From a checkpoint of a small transformer trained on Wikipedia.
Size: 11 layers, width 256, 2 heads of 128 (1 for keys and values), MLP 1536 squared ReLU, vocabulary 2048, 11.9M parameters.
Architecture: RMSNorm before each block, no biases in attention or MLP, untied embeddings.
Training: a variant of Muon for these matrices, 487M tokens, 7438 steps.
MLP neurons of a small language model. Each row is named by its layer, matrix (up: input weights; down: output weights) and neuron, and shows model dimensions 144-239. Each number is 128 + 32 x the weight over its row's rms, rounded and kept within 0 to 255. Numbers have three digits each.
After each neuron's rows, "fires after" lists the tokens most often just before its 100 highest values on Wikipedia text that the model never trained on; "fires in" lists the words (lower case) most often at its 100 highest values on Wikipedia text that the model never trained on.

L4.up406:096211100128122110129100084150142163114105189128189114080150153132085120110139117146113109148133083114174121139105144105121152151161149115179150119091153162098138110148113154092134113173156173127154103113137120117165137120166129145137138088158161074077115217132148137109187111151074127126
L4.down406:121106132098115177165145084075109158198123055166084135052109172070141142121140195106142091122152107085145123116175214104096089147127114140148136115139118101142134113131140104159139118128135158136118158154171142153079154111092094123135152095139150121154098071122072113148096137076187120107
fires after: " due", "ced", "p", "re", " ref", "as"
fires in: "to", "preceded", "despite", "of", "the"

L5.up317:143177143109176082136158097131115222159158101196151136073093136140176167135156050112200120127155111211151096117083124069080073132039145156107067130146166159090179130127143159142139206170091128147183130165121148141162114126185192104123103212140111100124126121112136210218123114126073149080
L5.down317:081143117120117153160048099102191117126124135129135120153124169109112146148109078085111113171163178132099122137173144178185115165082166173096115128176106175148171112155113165135128129137112195130077120115091111089141079107161114137104166147114152085152163125093136150172154110147128132087
fires after: " the", " The", " T", "'s", "The", " and"
fires in: "first", "top", "best", "final"

L4.up554:120101124172141113091159122113136135120124164144097165118145139120156137098149118130140125147123138145106136174119109127109095167062102197170164156118080168118114126151106123076137068134109156206103151127165127160120153111172096125136156101129110090071122099091179144131184135129143148129
L4.down554:119090167099123112145171130167178151143092106112143154150127183097072094152115134089106054148081116162107153117189142096136178122125188073131176117067058145111138098113079166165170144160097134162152106098149123154124148127139103141167122129096109053182189089151079166074112136110132152123
fires after: " of", " one", " some", " many", "uch"
fires in: "of", "the", "in", "his"

L4.up113:109136169113140092135142172096122151145141098158234168119115178127086124146073138098136116084107123132088125105179090136091125098142166167089159157144175154102153146102159105199178121070158139124107160148134160059088156145140199096108104119205204183132121152113146165043162100189150155134
L4.down113:119162120127153126128131117049121096142142140158156100118127112158152147121164193101146115107174173158130140160162036081086140139086145206173142117186131111058104071121111104165185168126197087076142153081149117107160100101088166145094098105122114181105149117124155144094134105192162142142
fires after: ",", " the", " M", " in", " of", " The"
fires in: "north", "south", "university", "matheos", "theatre"

L4.up986:109127130131117131168157145093129141187172141125179146092147133096102131123140129175157094143169172199108181158142115101121089133183097143161137106131169155093154136148145105136229106140057118137158137103154075107166133170097067135085117151179108131133093143132145139121150115142128130137
L4.down986:080136105064122155129107084108100149193110133106133126127134079169101120091171075116101135135155139104133070147108111125120103135130127108211076137097156172104127104166084111117141154157198122101098139121069144127156130140114141113088083126200144155151132145110078113056145143105205195161
fires after: " on", " at", " offic", " c", "ru", " of"
fires in: "the", "official", "structures", "cultural"

L3.up720:110100089152117120084173165157155156196113105103177125161159115155159101121048131123131120169113142172104146159112144072161091116148160125170140146165119189096162136135099133137166098112115061180096075116181150117139138171204103162151113132136170092172089110113072092147055105169115131109
L3.down720:071065112108052126142104099161114074171126190146067092129102153140077105142130148158137135160166141091160136145113139184106138202114172150108145116120148182184107069154124140089117124148107166163158077132206161191096135145085167111161098093078120127085163110135141080116129153150151183114
fires after: " It", " t", " it", "t", " was", "′"
fires in: "was", "is", "also", "television"

L5.up843:082103133147106111067127155172106138167145062143092118086190150149096172077122194138136154107140139108032115115138128109142170146142113092110131192166106158197124129146181093141142115135100197140132184130173160127145133144155169114156099151186180184109120058101065132125161131081157087136
L5.down843:111203127134076170165123064130163139167128115152148158138190151120170059130144160103168073133119136131147150092104163134117096128098104132207126093087073148099109119112082101147129132108116149092122155100116144140097118137151115103143119146233089119167106137137113155101107090062171149136
fires after: " as", " in", " of", " into", " from", " at"
fires in: "a", "an", "the"

L7.up1087:079155184149137117111107123159191148083143158132108122176152082126117145104199135104201069117109113063132112101194165111079112158124132094125147173141118147120125203141170136147110099157119143161142162136092149105109099110100173143178128177120067192097113141103076176145143120136120076114
L7.down1087:137119135149120108096115122132150102145106092138158122106139128140150158082134122103129096126112164153113120176063090155155140093100194178230111116128100172142105110162162200132098122120107110174102138073174065134122140153171097095154147131173095174146092152170164152102095111188145182093
fires after: " is", " was", " of", "pe", " e"
fires in: "a", "each", "an", "this", "of"

L3.up516:102107146148085111140143151156122071149125110103084111133056140125184120119118091108148116110127163159121112091100142131161144147117180112148128186136173172166142202152091114060119132081126170147103133140107149143152179101092116176179163192168146095100081140139167130137131144142150192143
L3.down516:134112142055133145154106167084146137114104160131100131131158182154148169193117104088134137106123134126170112157160140175149158127166080074128112134070073126131094135078099097151171168127116074097166127132163134105069143107106072099131139134139116140159138138054132094132165146095127091126
fires after: " one", " all", " some", " le", " l", " many"
fires in: "of", "learning", "allows", "allow"

L3.up1517:092134124166119140058161107085094183148191101146191121109091115140094204180105064063118145084099093133121132063142134108112158144238180158104208206092152111132120176135101112102148149164149104187113121121154144072126129145118140142065128090118167158120107130153103116156156161146122083107
L3.down1517:139120091117139103114112139107121073089093154161160098140173108128152104190114101067140091169040118137159169093151159161159145129061150155158165156131068181134124089061075134116120131145165149105112168079109087072141146111122081057135197117127117133128084118109115134069147089092159143155
fires after: ".\n\n", " out", "ed", "==\n", " born", "."
fires in: "in", "outside"

L4.up806:142099154098146161153119107160151107117148109147089165088153146145066148112145082104134109053067107169149089106117108163103111120100127099113138127125198163141201146168156136100086176109173156126137080108127147150100107194135190094160141122044090150173107151186117181121157113090153097110
L4.down806:121125104148144124111143173119162113136112125148104182119149170130124056137061094112153161144058072115152154118189172111144142150192151143123137096071184095145125064115127072128103139120162141143090127098140167070086115162143085095138129098149124124159128102140134144160112069105137142073
fires after: " t", "unn", "or", "lo", "ens", "ak"
fires in: "took", "take", "runner", "taking", "scoring", "loan"

L4.up673:078105136148160150114125174105097070157139204138184118159126114169083113134140130140174164130195166131115093145169109086105158130079143185170121140115144116060111139141180152096075149115111149110102158148170147173107112129161138140145096081127061118074109118065111097164072138107114207184
L4.down673:105160111110119117164143029100145161106103210092122115129156146128156095122151152096147116138110120122083105110173178104110097079106193101191101099070169134125118112118120135145162137210149112121122211100169098180093110154095094118107145138182157120142132131135132101081177172086172122125
fires after: ".", "201", "200", "199", "202", ".\n\n"
fires in: "the", "2014"

L4.up731:158139153118122157091111065142176089157137189155132145148209153127139138126137131137145161132112142129102113168114124143039089150151123101112156143130137082095093152138096131128101123078184136144115195127121087137135116114157102096079143126141113121180139179125138129062131126149137139085
L4.down731:124157104134153146095170067173114211114100078079109091149114118105158164153108183178113154102122136167095115109120156125155168180018134085174116094128159098184177078128133155143129148145106123131127135108177099110068155100090153054134100151159105130120127109138123145140118103091156174112
fires after: " on", " in", "ed", " served", "ing", " mov"
fires in: "the", "as", "to", "of", "move"

L4.up111:144106159135132176180109073155185166141112177102137133184171087175085083094132180141049138088168196145169145149184183139138081158151120153131162136126111129148130080140132147065150138151142050191141157177087108136182161105157156139143142143093112089120087210151124119203107202142108122111
L4.down111:115111148134145220191145089104148201115145129160120144055200084138148068140126174090133178112132142109096121103170169065101122041121149110101083102161036120123129133119157124158182167162120081121155095123160108119126204195119101127124134130067157129132106161135147159209156167089153144126
fires after: "0", " as", "th", " United", "land"
fires in: "well", "century", "1970s", "war", "kingdom"

L7.up85:121118113115109100078175055125065176127150142135165120094153197144114127109110114155138150124166118192124074131187129061156153034175199152138153121161143138108132143074151145053195107141139186144092061145118149172071170138110158126114165127130081064143108119095093137138123126101057136161
L7.down85:128152103165062105165085099160125163131136091080119111134147167124192156136127128117147176154130124113108157065132130094131092049171118188169116181166132162141126118167150125148128111147125107183153085161137148131141169078139148189154125164085173118155122104154128095079090187139200133074
fires after: " with", " of", " f", "re", "ith", " F"
fires in: "the", "without", "further", "those", "whom", "withdrew"

L5.up1012:144147158114103141182148192189154194126129136119120135138155104111140181158147122140204177087110169143120118135145079080125047137191162147149115121096159075131160127116113126175107190130157140095131110074159129138169158097160136140143094106140156134178145089168121093105184097130156168115
L5.down1012:128153134115175141141110156086094115110148171117144150059114086134165089099185116087171106178113144147128095171190150128070163118126151152123134132143105104113119148164123098157123159144146045146122125149074091115090165084138155172135152141072101133140210112144144140159132100127099123137
fires after: " bro", " f", "b", "ist", " offic"
fires in: "brother", "father", "husband", "sister", "officer"

L4.up185:183154092152068168114155105111067135145112151088125076179139172091155105151163085080141150079075143124083117138117123117073031110138122126115149124122123129153132166114157104154159160188160116058139134136126146135173152092182154094108169113072145089084114105144095101141115188109117098130
L4.down185:129120074119132168130146089083061193077095111175105157162109139161134145102081090141179183125139182056176149127157138148132118155146207161118124118139141130082119117085090164211168193161151192106094157077105100077109142148150113095097107176118099088133122155170117106126071069187088114151
fires after: " w", "augh", "b", " m", "ist", " bro"
fires in: "wife", "daughter", "husband", "sister", "mother", "actress"

L5.up678:114143112121163110132101172111126095173106120182183146213173133176131135134115157121168153195141112172146137136129081098106088179154096158129090135150152106160094147092214194149131111116107123157097202172160109087178086125147094129148150150169159127121146150110106083108151102166130190131
L5.down678:111134105129180052138119067090151102153160089176127093122211173183119145113097108097166113136156147151188160134088142095120184087134119048126105154132117118130179135129101092122090173083149100052145157137200076141136139133090094125074151085201119101137138120121127153111128138092183085146
fires after: " as", " G", " became", " and", " Ch"
fires in: "a", "an", "general"

L3.up763:103108124166095150127160137158100075058118119127189087163087162133104147130119145133157164177133115145069157085080128174123134125113108148109121121113144149124170169219152143130155154095127214106157094171125101149093170076070114138144124173199151128129190151109063106171139165110120153113
L3.down763:094117077128134146147116140037074152071136066156164087173113131104072128144100162052085158065132068129087110094077171091102114146156110172130171122115143138080179085090109136102175145131131101160137107153091154117119082172137180186161150172137132125143098133122049118168089121107130124124
fires after: " ", " (", " other", " high"
fires in: "0", "others"

L3.up597:042106123105147047183079115178067089092123136088085116090107138183081080076110157143087107135119171116152117122108096112136177169068114124090106119130134150085152152140124144117087113076139140087106122141153093124151202114093088157153158111112160121066168136152152124156128165127102144128
L3.down597:159155080088099155145108122134165122177096074088153112157112136089092100055097111060141167106120121149121112152114077068045152120172157114129128126188128075119089164126134088143146148082102127127129100126149101143134097142139166097155210068142173158156159173123143118077070110154124126139
fires after: ",", " G", " gr", " sc"
fires in: "and", "or", "gre"

L3.up781:062147089115210127092132127136103096081166132139124112147118140139116133158110089166167141156125138099046206128200092136127071124074138108093085111123132115077157160100101144095103150079087201136156100181080142134110142100051090068106167147115149083108092104102103123111078110106145142092
L3.down781:139171118108109068166050135119132121133192143124121107140154126157097134135116092099062088113157159050185108167143115146143166144107132160181152150104091206133163182159075128199068142109122128089113124101159150178141137117095134166143133093112045046166121131098113148149121139145150093124
fires after: " the", " to", " m", " It", " The"
fires in: "following", "total", "most", "italian", "next", "mountain"

L4.up1067:096139119130134128078104101092120116159212138112181064112167105130116173184141158068159125173108153130106083205138152111132070154061158101140118106148105130190106089143132106108143122154107149069117114144159153104129117198094098119091178130110160165075174121060087087110148138135159136194
L4.down1067:110145146115130150196117085121114185109110178105141114124155125100186132083098156154142128143151176156136060104107174128108171114123057144233082147095141193063113077152157070103099100165147122142138154137167112162123172084091163140058105094149105123132096126100130158076104110115114194156
fires after: ",", " of", " in"
fires in: "the"

L5.up692:134105151123121134138116076174081166068164100123114079119121125079096156136124133158140120116129122112139169100143114141101122167109121119136144112117189141198156165124160183115077120100127130198179106141177090093059111147101162048168078066129104143160163179167150143149092116123140116188
L5.down692:103166175126094130175182109149099129146089166160140140087114117084143112058128092148158110125178076167144138127118126133149085176122151128157150148155122098169127094145153162118118127120114116101138105046132092122150129159151112098126101158119174171196135175176219098088159139084150120134
fires after: ",", " n", " the", " m", " a"
fires in: "but", "months", "protectorate", "while", "non", "money"

L7.up114:141136093107183216090079108133095174150139127090141144105180149122116115159059119158102132073151165184055154120132163147108105094152182059116154182095119127110121117158141072096079100101080158195121162158158136158138148161144083102128108199142165139115064183125108159127115113111138129098
L7.down114:140108112079105121165108133126079147109158145145162116142154081068115043142168133154128075111091141164072131127163172123076108183186140157080115127094119123159109139122147153154124157168106117100146126108153122170127113163115062093141085127168121184122159097084155093162129176090171131138
fires after: ",", ".", " M", ":"
fires in: "a", "the", "an", "more", "due"

L3.up557:176150114164121113115040160135133081148158138110112065140125099168138144141087151137136135087012089129104064126099105130119130111157143110180119081151110156142104134145098125129154070108120072158166159188176136159139128097154138109113116090079073090123078130152160094128085104139235141117
L3.down557:148146157084074116097127122074165100123189150126122110115117153110125116131091125155120132102125089102227125134082118124118119111120151092152107186164161167144067137150135123093173118092135121130152130099133100169159161108102177120132091121070161146098138136099218122118116119165137149111
fires after: " it", " It", "t", " c", "ordin", " h"
fires in: "is", "was", "so", "s", "coordinates", "code"

L3.up946:091112160138116094144157136120138180128188101128084235174131149092103095144107113127186090173132155078140098149137120096127085121119110156103154084165135114087092110156128147062165064166096092095110118124083110102116162137096131117171147141146153123096115101138145150130115076174139150139
L3.down946:152158170151108138216097051139146124114163141152098125124121160147128095119177162117101179133109107143118111112109138143129113111152110053202134128098123167120203109133116142101154142141081109162128155126149126235084160141164104145132139152145100135146165134093126132135114138076146153026
fires after: " the", " The", "The", " n", " pr", " his"
fires in: "first", "s", "only", "original", "next"

L4.up39:137179146175146154119152116144087074191186123116147128096133077084122148171147082133121117094159131119069139108126164101156189089122137068117117129102164195109135175138189156085040116140094093110129124134148142142117158119139079107121111116119169098117076161139152161138142156090161152077
L4.down39:136116201073157065164122157138176142064158083100117143139100148151155082116144131108162164113150161175136200086149143173182115149191077128113119174125137144067124064165172172071140162135126056116172135107130100161118106085110127110136129140181140125150134109151135172140143092107157168143
fires after: ".\n\n", ".", " ", "==\n", "===\n"
fires in: "a", "an", "according", "after", "as", "at"

L4.up925:127061144112131162065120116142144164124145110121127077126149152069082097131053120175147120171101171167123123163118173149151164111219055058136134130104149145108140165125163095082186099129150148117108132144076164124115157181109085070157104166143170137131099153066086133035146178159116169134
L4.down925:139155109109157174139087122135122139124105161129152116186188170141124129084124157180143152201126141105115111081144142151096116180068169089206092140148126197129117022104109129084116169139162124108065131133150146121135121155122082079149144136168150119096119096121141157071083163132150157138
fires after: " on", " in", " at", " from", " At"
fires in: "the"

L4.up1399:125136122151137134092176119155175137158115156146135086166128106133106142158095141164099157109111145117121164155122142104103114194115105169206162127149116129193142173139169192088126071117140100116101127140187142184144102105147119107074121071118209130126113104095144081137094145149159113156
L4.down1399:113157127115146138122152113153131133102132136091067142100085097147133153135110179155091117117147125131153154088132109172154151160115161144070083157107186143136108124129096197111158111108135112112100137134164124134130133065098145172136108126091188121120102096106149120176150178155120129024
fires after: ","
fires in: "and", "but", "as"

L4.up0:138104128126056144118141182113101069140137154135144132109150147115171150077089128124119160114117095118168163153112205103138171165125126104140117174095129131132071127128157127140118181123094155157103150099075122111087100100132100102156120145109101134126123167134098140165153101139105095137
L4.down0:094175121078112082122097083110144189065116163105132147117098171089127113088123083182173139124140147136170124143124138099137156138123069198070143116076069174120144141130164172094125087184066041137110059097121101195058114069134115131174158095101144165158144157124129095080134121148138104108
fires after: " one", "re", " am", " there", " some", " many"
fires in: "of", "among", "were", "are"

L7.up1410:133111172158148186155044177116093177093183081132155149180114113119087125149116160141104104078092115142102119158119129115126090122073164191157157153122215219173144103115159080164143134121159188111128089159105095132133185136185078128143086147170137117124116183141173097160150117108123177130
L7.down1410:076133094077122104117189135142106150103079103136119115121119115149154098097116117107149148115088148144142094160104161105149131141064103099135112106114134149126162176098160174128169138129125104109146049156156158099137105147138126154124111105150163150124098090204121125167062104064135089175
fires after: " "
fires in: "0"

L3.up927:116077167127141117153180109146116076133185123130102070122083051116101059090159163100137082149141042055143097194115112098131099090087104115088179133126163163093100091132177106123125116088115193137175143097106116122087101106102075117113142094123145037148088134147077166102131080119131141128
L3.down927:128122124118129131160145107137056138122133111133113113112019092122154090119079104109105193112170144071101114172161055097136129164173078143133147106128116085160120071114126122145098163147234114107143149145139142100136144114161113085132108137096125102186191123174118153111165130138184138126
fires after: " a", ",", " The", " and", "The", "A"
fires in: "there", "award", "awards", "awarded", "averaged"

L4.up1117:102203059123132125140124121108171107085131097136150121108094143133109185133076117166169123141109121146097169135071148120144101096145120141083067139166159135105124105124137097128113091116110128127152144200150146108164180139133080119121135098098160119053070159139095103153145180141165146091
L4.down1117:081191111108113138218080146131113161152146210133151146156129057152099130148118141114159175093144106146147151108103135131096160133127094061155118144118146131042085048113110146146148127150128087116141152157139164123150168096192134091135129105157153163098106098149159129157161223137116133172
fires after: " the", " Car", " (", "n", " ", " U"
fires in: "united", "carolina", "america", "u", "usa", "innovation"

L3.up575:155100209153113136178146142211144102087127119117117091153114123103162106141152130148181102137123150118068233150152138093117143160098155119149150113128124150124139093178171137109149180127095127125102127185116139134079157190068070090184132135111114102166139075129131145139186120085130185088
L3.down575:055139154092218132160138084068165142106151132102132133114149180119181180138124148150085132108118083192079134078107151180187193106110123141179104130129144074113121103116098112166109147129141143118139108068192070145141154107091101174078112084145108104168143135125105129102150123083134154104
fires after: " that", ".", " when", " wh", " if", "ough"
fires in: "the", "his", "whose", "their"

L3.up45:130189142131107128109152051107145118126119063134108151124109123087172100188168136152126160082125174092135112126105088182119126123164150159133166119092082134076126152109135122145136190129138070126160176131118059062116146161081110121182126103153147080124098170129166155105190154170176112103
L3.down45:116125105142155143130089093083079129123121124138149101111142140138160132103131132110117110111088166140096082095138160107099134055074129181146175080095150128128094152111131135149124156094126079137139102096084174061078102122111157141139133109100186151137072129154109125106099149120134112076
fires after: "w", " e", " w", "W", "he", " town"
fires in: "east", "southwest", "northwest", "west", "western", "sports"

L4.up577:072151167106139129210122103127071112134124135135122120122159096092154114157148131132151087172154149148129153129175084123089179174142117093096085095097127186088097148113150125122129156139161128094095118159114149176107148118112132120136156152174115110154140057113103134156106138122128131120
L4.down577:173099136113086143124074164045115163144125125112180125124139085149179118106166113095142072108147161172146105140105113135152117104142179083182099175085131114083145164115140108113138130144119105124172112157186082137113148187145099109138160188123167143126055105131144084158132111149143127131
fires after: " |", ".", ",", ":", "-"
fires in: "a", "azerbaijani", "aus", "aze", "al"

L5.up223:140137147117076132175171129179084166149160120074090102152101088120136136183151055135115114101142138069126087143143138130129123094148096129103121165106044127090143143111151126104165144092148089122115175143122184087182062161206083072080102081127148097122122105169097097109111102138104123064
L5.down223:111156127161146131191156133125105151103073125083105124111159094108131141175072174179140140177183082137139137139195097161071129129111113154137181170148162171146139109132107104087160179136167122115123145117176130123080100190152123140122087118114117126157126050129170152146106151116144144184
fires after: "200", "201", "199", "198", "196"
fires in: "2009", "2019", "1999", "1989", "1969", "1949"

L7.up316:153151086150103096133202192143140159109149150131067127115090118152146101173079103103164125064118151129125169152076122147119114114173139109109174153122122138174156169124126173102143170142162152159082103100108146147104080090113112136112111131161197127152140125174165146130129153167094086129
L7.down316:108148175167104115067108178106136159130176144103119111152158169161121147155123117133170143198182033152123155137048118145159146135132138094129125067084106177158164133154117129168105125144124108059161143116115182086062129137162094147158185139136115136162134134104126066143199151122097113136
fires after: " in", " the", " comp", " In"
fires in: "a", "an", "completely", "remaining", "entire"

L3.up1012:123123095160162070149133152087149163151160154194133171089151072169109122141129069125109158172110079123187127127147105035080138126089183153158142096134135128163130171088141101153128145151136151120096141118144127124084158094196136100112131072156123181126099151116124111154102201113136100134
L3.down1012:082115102151135166172077142084144102141143188048143168110096133134153098110156164089098141210127131138195110088177139101145133092171098126156083093147156115111131125104115167135082205149111139094134155156102135014057171159170164115100087120133147148136157198153142103153170140120140086144
fires after: " ", "ig", "g"
fires in: "0", "briggs"

L7.up199:114074191118116160110094075109112154137144195137156181188120091126135180099128137114156122090117113088127156152137132146128136103121094105083139117150128148111122107156136115118155114156116200166092175137086112127093156123143152122144094163130157110065129101130131130123196043123146085104
L7.down199:130096141118107108153121147087121126116153112114134157147121081124152170135152174092130100102172109109092083102044128134145100090133093127117089094142099199137109079145122079144171160094122105124078193127132116111074139105128139148172073126119115177137126188152130143018163098192154110125
fires after: " f", " in", " m", " at", " of", " bro"
fires in: "the", "father", "mother", "son", "brother", "united"

L7.up295:111127084173157154146203113175167136075127134157045125156080170101126090103072166150189131102153114167074178090135112107183149085120067086102085134100098139140095164164151130137164126104125126101091211128110140085166151127109094090161135112200150164046110107093088168069125111173108112174
L7.down295:077101106184127104088173153152131075109102156135153096124146093146098141105140143096159163099113129076164136125154146169150175111129105103138139102121113153146137191139128174174095185111164127091100112139108146092087188162109143110162182105175047118141090120130037116098161127110161088155
fires after: " in", " cl", " to", " of", " In", " at"
fires in: "a", "her", "climate", "political", "politician", "award"

L3.up1237:051155165172183170141152135118133144124118148185122188165138124136145080124092094134240141162094129119178169134093115112122091107080132124177156127102067122108149155121119137123156154140165126148110068191119170129106098187115198136107151183082093101090137190122203137146150149174140146183
L3.down1237:054185090090148089169112085152147107156143115166127104069117100068125131109110107097149080136122143128106124112068161065087139147056148074163106092177061142136168100101089179121145123108122123113137197106124092142141083088138121106157177124174182098121139143107126125106200068147165105096
fires after: " the", "'s", " his", " be", " The", " four"
fires in: "first", "only", "last", "most", "best", "second"

L4.up899:168154133140109152150094150150135137159081166121148136104098140113157126121098122117138085153135132173217129139092159100124135091236135192150106107144133202064125105172131110105140101158106137111162093145151118101165140112149197128162147085152060184086104139178113086141083149144101164143
L4.down899:093129129123145167124186083111139114115162099109136194090155110143154110120062188158148145137127139122116122059161100138191128081195155128163059146111193125109155092058162158114100108101109067135172145075132166130096119084122128107136165146137165146132159101136124079160127145168173097105
fires after: " due", "p", " to", "aus", "ing", " result"
fires in: "to", "despite", "of", "the", "causing"

L3.up1036:136094136108165105093141121153140154114159089076128155057115104102124122138101171126175121100114150131126164141082121117157109125093101139039112123122073121140113122119107167110074122159146111137194176067111165168148170187120095083142174140149166107097128099117094144130048109142089184093
L3.down1036:104108148151099120075083105127146093135118183066137169119101136089165126117126166100195107201104164129141065128183118124156138171155110118173156155128139173175195116119132133154134145151142109155161124101108143136150053234221086100146075140104100089143089158069066159143099188147136098142
fires after: " d", " in", " by", " of", " a"
fires in: "a", "divided", "du"

L5.up838:133116114091080125137117120157118187154105122123126169127145129123145108130105197148125126053144109120165091168118095175142124111181138107105157172056152161152125158175141096127125109109200083138153123178132179116127133102186111083158114048158090095097147124209105164104131059134107108107
L5.down838:138123131166131139163176120147083079101123143106123093103105124078158103165081119198113204149179128112147156138170101122117077109107119147170139167142214135105094084106140112174143113159144146051147141133206085110105098217151158118092101140113144105137085098101147174131094107153119145131
fires after: "200", "201", " ", "199", " S", "196"
fires in: "2009", "2019", "1999", "squadron", "1969", "978"

L7.up1223:132091161079113071092112062114160133110129121115100107133105177083118168152102186106143144094133122094192144139126219151125118137138108149109098130083165096127129161117154101110127144174080153168112101128123129155111143105167112141159105067124148143120141139147087110163111145101126131137
L7.down1223:097083154104090073108112079060145139129138118090166137120144167112148100155091124097161127129139112138153142146047142129136156126151115133122170139137116207114143157225179134217098081152139170155083068139147153192122064072176120131109160175124115147116102130141107131105141121191118111151
fires after: " one", " a", " some", " Party", "e", "ie"
fires in: "of", "auxiliary"

L3.up249:091144093105137111112130103099174111067145137156158128119092155072098056157073105156142126079157081102155172156150092143058136141087113105100145163120108064077184101149106107145116067161149161138061112192127149106136172130110141117155193081118181071076131133138120196124137107091157144131
L3.down249:119169131160144116122138121111145107112137188083094109123147107184116147179127140161088140172157158099136147105116161103137119135065120056121096119150116094140105110143159122163128101096147086111198137111168061184081143145115187072110049180092147114136165124088167131144207139112155151098
fires after: " The", " the", "el", ",", "The", " and"
fires in: "there", "following", "these"

L7.up105:078104046118114145157090202176150130109120165091150164141094096122115115151113151166114093182144108106119136106105203171087042137130126137130128100087119153147122136180166119170082082085145189163199135123113123035193169133099147154165096090116159137139122125096153111065178145143096163117
L7.down105:101159072117113089103153132152086190088098151133112082082083170095096112207071150124112162141147087119112148074111150077150141116052133096162150082155148155085157132141095120112126105178102148052131139164145131146126180108120169139155069136098125167126158192183110123120154090136136097119
fires after: " ", "^{", "."
fires in: "2", "0"